python train.py --intermediate_size=1728 --attn_scale=0.125 --tie_word_embeddings=false --learning_rate=0.0114 --beta1=0.9
MLP neurons of a small language model. Each row is named by its layer, matrix (gate and up: input weights) and neuron, and shows model dimensions 480-575. Each number is 500 + 40 x the weight over its row's rms, rounded and kept within 0 to 999. Numbers have three digits each. A neuron's up and down rows have the sign that makes its largest values positive.
Before each neuron's rows, "fires on" lists the tokens most often at its 100 highest values on Wikipedia text that the model never trained on.

fires on: " (", "(", " $"
L3.gate601:417472548457421540480579549593474482484469561443538563558499534487502449497533496500453523532446528517471581440499527545432492541450505510504514457510481515446484542591555494462463520503434531428483482537476529545529522481461552477461477524514508500517469448530530490465540574514503567527
L3.up601:481505530424514529489503458529472503440521529529488444564498418539571485538442513543449512512518515504473578586540439499511477542509519482514558480511499419536505471445485562433507560451556503498542533505551503504569512520442454543526522437516469514487529504449547491547477472571461483538

fires on: " ", " (", " The"
L6.gate1341:516473568544485439531481449534471567449533540486513551522470495522488496500531514603466481450507541497477495514501484537449537492424556568476503519502553443483479482576493439463554595520508431576531524500501532470554556567453452561438450546507520500500510485451500567515440500489510481443
L6.up1341:547568511473504449503510527474478421557422470475538510543491513508519447484462501521445463483467419514541496547483470546475533488447539569494431495521522526560483504521596432490443526492478485545481501511527541499453555488502521545509478501537556521443533488509518548532480488466555505447

fires on: " (", "("
L3.gate754:528479547472538524514492501542480495434491476474437520465452618451484469452482544496461523517486529568506541443471485520511503482591509523478469431512481491464520518504562555557465534571477490518523537563476518552540472518418555497441523421562486545461502476506513561486454462482468496518
L3.up754:524442527492528461534507525433470543472470479502490521513465500435554501444467566493449467543517451506519550492572523489479453478556502494546504453523531520502524489533475527494531553512444467533513498495490438543567480552514470486507457499503523499509541538502537523518426529553529468479

fires on: " ", " |", " the", " t", " on"
L6.gate1027:514538514511504481466553477465519484450515471527497487564382423521515500482531487551532506512450482431541566483510397523503484457513477525461483431533515482533495451568470508517473500488543504427503419451571567463513485508445493494556533523509500491496474534580441442511504517436547517585
L6.up1027:427432504534512479517429513492481498518527470455536516513487465475515543442527579560510477515517529479485547521526426522475525487477509535528535449508451498509530498482488496492522507451428482435492502477462538475505554466584475495513505528546455592593492381458543552519461539499554474478

fires on: " |", "|", "1", "3"
L3.gate1528:459503477501465450570494451475491471489464439463500576505510522540568504554426485476475452547520560474522511467544451406471382536524457527481437497482487461552501527541505513510461488457543517494445481456416504532481455476501484522465540537458462490431510568447524555499493414504511561552
L3.up1528:488493468489476480484577478531433461556477488532565489499538520487466511477470531464533434501483507482558461520425468453467486529526529469482467465587503509475558560524440479516528450571523493536501414546441516531515472543505479510480566488464483461500552551482558554540545563482522480442

fires on: "."
L6.gate1244:505594475500535484483467439474484478498545469477497495525482490509426490479413513520476492421427553466497467508537479495543560531524526500475536546500504500357562487502502464494561554490553488560547569454523489461451511471481487515502451484541526515511426498502495515514460554451456467491
L6.up1244:494507485521539479531512481479467457554431464440497486537509484462430486542462543428497548474447522446476592447472490545592530513504500530554505472499506433402447490525546462531463499539453491547519543476536544527508526482511443491501443522446518555525474482534561513511507534414433530542

fires on: ".", ".\n\n"
L6.gate282:502546489462494507500509443515555560510517438526533472523551472511502558444523496559436472514500475513447459482496472531546540517479527532462468540500537549484548458518472443533468504491560479541489497525503493495456568572544534528460522497468554503506537543570498507488506527451513421521
L6.up282:508434468499428528535522546498523466523570509486482459518579473536546504457400493497454516475462533511531523484474512517504487448471409552494434442570487536429443483504550540474430481524482556416500487510514570439484503442534444574457475485502446561517428503567560473510465442483452482550

fires on: " the", " at", " a", " attended", " attend"
L6.gate60:539516480524468572554524503537535487476462475511511535473462498515503517539557560575490478522506502449448512481480437445439569522407421539464512472458479485504517530552493500501518543520464512514513549572488499464470469520544451578458452573472523542567543450501469547623513500512543549480
L6.up60:477553424507448478542558451471496417526513480456510487488534509491518542479494473584477489513541493427552468443515495475479505516448438501572475412565484539527546444547470515536547469564505477494457479539463498448514496500526487406563462519473495505413552512489535421478549532548510536568

fires on: " |", ";", " =", " of"
L3.gate600:434491476574546480524455518499477490545501528463481498444490480533556559498512497545501433527418506486494512596522492496561535488465531518481556501483411537516506479515486511526482451558554465431567445488506545421595443485500487522490485499446487492464546481523541455478457466442433531498
L3.up600:475469559504556533535504509457433483442543511598501483562543511512567500477502501456503456571472491573451480511442518476529436490522557617517413520538566437528486464492509485498504508526526490431474541541482409425554427492373510541528534469509571501435497471530507446478484517417428469579

fires on: "0", "1", " back", "9", "4", "6"
L3.gate1328:490483491549430498554571509525527534460481419502569517479448449492530477537531523433554522436447520569463497571516547466530498532539509480466485550474547498491473505494513482475554541448503451535473445521514553432427521479505445477533441523485408475541449535446501577511547545508455512490
L3.up1328:463445524473509444526482451538519527463519465559473419519503531541535487484507476577501402532459450430468490543502509473525560509592490472489505527450550495537501476513573513540511493455458499522509527487433565463502458509490489493514514507469535448493537511506532500540513540525498500534

fires on: ".\n\n", " |\n", " \"", "\n\n", ").\n\n"
L6.gate476:526439478506447528501473504472532551480465526492597496502530526413428482433494532479486462568509501513521487478551483558496465490486560413500393496527505481486461433589435533462446530549504518540508518499459510492514512460513505424436543539466536520495517525523490447488491557458530504547
L6.up476:511471464548542517429451520493499465517564459510487503536561420483485484527481430444485501462460550463531453485497529495485617471544505511515567516510482523578479516513531429501506485463503491515468469494534420538527457451562446512532471507488452523479425513431522488560426516523555449544

fires on: " K", " |\n", " —", "-K", " |"
L3.gate70:443465516469506473451513504513480558510454489501502580466545449569455460491530536475520490480476475528473581443498498517517538507495537473462498521557488479518498509537534519519487563519474516529461542415539510459439517431461520532491491542487568549514513492578486523542519538457467517477
L3.up70:492479445456467510521557495526367550522501515517501483469462457529513522484496494517575462510497483506504469418527476520576466475469535479546455510521441490503492521514508433515495469494435527484441521526520496563570483566472508480465571478497524457553502534494496458483435468475414486518

fires on: ".", "\".", ".\""
L6.gate252:544434537476498527517488534493508465562512452485466493508562474513454516558470538459456467530466532499452526510489490564491412476463496483485548505482484457438543456456466455458427487532547447443553538492544544477474564445507444554523522500523468424577423511491526421520464509392491428530
L6.up252:504457374525412525510500481467436515478486496533520508535513498513442489540466516510543431468451569479465463538553511588540533586503518510545503497472507471462522468484524515520498439526500487482501567555542488568472472509516473443545493515495530585486510469564430523494483531404524505455

fires on: " August", " July", " June", " October"
L3.gate775:544526530572440501463422450493556524558515436515516448486531515488500499527483543502572505469525516501494445545499498547559530522519479494517541526463518574462434570495488481506480558503550555494531543434518496495453430512482545553528565519439535505498501532561472526450515468517498504591
L3.up775:499496490467553553424449462516468480485429428519471545499534516473479471494488570527518546526572506461511491519376469544470497521486499463484496483502498449487497457544483475431503535528504490532556528567481522436464417555505576432441483485523455560451500518424496470478537535490550447510

fires on: "T", " New", "-t"
L3.gate1069:479505545546424557495528510565542523543482536583506498501562482509556510535539513535454420491439561580487559551510495487524539487510516573509468450469413517495459497440487495494487523530515464445475526494520491445636418520511514514480519475515548495496541511530503591521450507474476438469
L3.up1069:547497417493479513495530499513451534478507484565505513434478489444417452508462468481543489483491503495530510453522524508525487466535432508456581542467546498442500507545440482530538533506530584492471460457468481496513546486515520412451482528457524494480456458492412571509479515550497506461

fires on: "19", "–", " ", " the", "18", " of"
L6.gate1175:421508486478475587500510541499477532483493440471494461523480483502529523505494467500540514584491458500456458482556510499496491531478549512503571488498554548529559473467513532467471556464443572439506498464524504523518473501515519467486589468517481479425475513486545461529538490477570484493
L6.up1175:510424572468517513417439542543518545513511495486570509490461465554466444485517519476414554513543496410612475491496468515540474524509529520490514507491526487521514473508524574486501468443444494504508487440506474526492491467505525523484527462507472525505477433469474524464531510466504460457

fires on: ",", " |", "),"
L6.gate707:530499490497493575505544541477490471521508496573516547426467494585476524487491425506483485550488524460516497463521462458521486528475494462560612472471482544524508563446511527534431511482477450530458497507486475398484468562465474515530497485492555501508516557450484517470530488501454487412
L6.up707:543464563554495583542450561406503458534462543517510494519498609558600495517472540452487444542484467498482492466506505499520448524488469568481521480519488503521504533418476568425490441503499513454435510482481492431437429488426447491546514499539523441493489473606478545501483492521467440503

fires on: " |", "|", " |\n"
L3.gate1441:440427456533497550526429460445527459531507457493511567520511483544596458507467562484443558547529572477499454497476502506445422528471553493524517451487458498509521489560505479522499453503510501492455547512440519527572548531451497500473495531454540483485439589446530544487501525469553505475
L3.up1441:493547357521478507573544508501471474505609516519461482531495451410499459517559520459522475501495488540499477502507486513507494411585500481509487502480461500491512542596419477526475515570533461503534464447468449451491511460479483569450440495547468481508476527461566518491474461486565467477

fires on: "A", " A", " a"
L3.gate1118:555498567561473514441582447548511482497520408532470504515496508617466505515513476523589505495521492503501459463481466504537468508505433566540470542479532519521538501526515495561447533493489547565535461532467528542507436453493464556488463562484559485477488523449429497550494566460523491508
L3.up1118:465510520389476458479563456485515511510493513460443465539505572496395528480528469503531486478496515487492424518513505514517456520578511490544497455527495468472412494530541459469509456521423569487470421468514521507496446531523501437515560600532515581507495539453520562524509479555452480591

fires on: ".\n\n", "==\n", " sl", "\n\n", " ==\n", " Mahar"
L6.gate447:486538500558491550499436507532512390519525531503383505432497514525534524482555479490528480511477579504473480549517482560504508422498522492481459493461501496511393441457588506477526591518507511444542541442490493541495426481504547438528496538487510535406443447519532555499450567493411506452
L6.up447:515564523478519538453495478565471446456469542461529527536548517483479484492570540500552468506462503466558538561482516485517520463549546509538481508583532554541558531492471559464456477530491565526471482543482487491500445428533492471461546478492467528450429520491485484537546501516482571483

fires on: "20", " ", "-", "19", "–", "."
L6.gate1030:495435488492481529509493492520545508503498476541553441509450522517465507488487469516471430532485543518447508485563479573481497485538513526537515468415481522478532486446492518528560536555505449460495536492502550468484500481531455511590507516529490548539493563479530446528462459493512522458
L6.up1030:506518503486489527492555491512479467515455431472496423539496516505474503512513556486478538449479488556485444482466560520547493450506498523510464410516495525470457497474566488535432509544467520467454452515553524532517544526404436442495565547475495494528447537416523488454539498466539485510

fires on: ",", ";", " that"
L6.gate1226:440479503494412502511494513497498492534548481506466582464446510507522470530474448553521476466526493483542551488529457461515451491483513421517482456507489546469489426488487499468477486456477531509477509494472571517454436495456472450493431509555500495535518503448437485601556461466498507529
L6.up1226:544491557483499497478463497506535505514429508561552531520442464555559471510464510512455431477513534486540430456486435494456454475454449522442467457487549452557551481548532505543511488555499406419491576411493603508541526535457523518542480597500493475580445541534464536440483471491478467511

fires on: ",", "),", "-", ";", ".,"
L6.gate452:522527440466451547497488527484526474514494559506489509472519542559485502558472541443593523403512528490507461494482509480481453509505486494541495532470439487428484493532413500521543513553504533446493491559534525546521472470438533564459504480516573512545557469511516464491556565439524444396
L6.up452:577489533474473524480511486530480432575543553513446577506559492554465477486500543430521513456497510525436461534556536495515492482474479557528507494449466480499538505492467453522481622488471476479474531493557499464495506491519458545448477400537478415474564504517517501514517494399472467433

fires on: " |", " the", " and", " @", " to", " at"
L6.gate610:506509472554498513411479407505585459470460537474534501431443424437536456477543401527506549527535413484463467495510513458458428510519495468426501483472454458570551462496548440464505464579544487486458463526486478515464434577464449551511460527516441499561501508489535497488509482476465467505
L6.up610:436377504508512477574405456438451452566492474488443537473523504491505459566547478420590478495552526504501517520493447505547524510434571513480539567441470488505543527476536471493516508456502456510523516510485494418518500497496499453597488504437476489503482532488502474503449552511583485534

fires on: ",", " of", " on", " Japanese", "),", " and"
L6.gate1058:468426476380521414502481475536445528484465465484480504482531516523473565480457593473526448446509474496515552509504474536535576483468442465525377537472527493518454398494518503498553513481544515463478451511549539562470521531396519501456500538512513515549451566409535561584505523488479524430
L6.up1058:510537618455477428582493511441571504493616512491479499571483492567507515499425605519532462498506457502531470488505513565533514517522580525497549533537469504530420541509541483509450536533517577491430507473503496504511489521373465575510560464543509412508490554491497442545519516476533460403

fires on: " New", " Os", "y"
L3.gate82:548484538556439531491513501435467536513433500516399535461552462482556508515413481531553492514480482533565464494466540377542492608504505469477536403504502481484496534431536463550545490503575439485401499486591400559583557482419504433547530501583480525464498496578528475497497527465527514506
L3.up82:512521477516542504568473508498499506527463448524509534369495510538535428549542465491528513426436511474526468510549521484525474423457522533502496569421543523523443456521522476538574504479565498571539480491464509486568495501506594538478552516519492458562517452581493496504434472503505546475

fires on: " ", " (", "–"
L6.gate1595:505490515454446510429524408494501538510499511452499500542492531439484481559511545546555513512571469488528554504461502540578531559526500507465460466518466453511513528494520414513501501515479540444443545474614511551561527508429444469472456530545515503437550437513505541511504477521478556484
L6.up1595:467506565494512488486527509497496421541508507494578495562593518508508517393486507505454472611516496467440530541536512542562533543503497555488525486487510421476490467558469571435417578513572488562491575417531510464506514494477500533444394480543560465496524509476475492511461585490560496513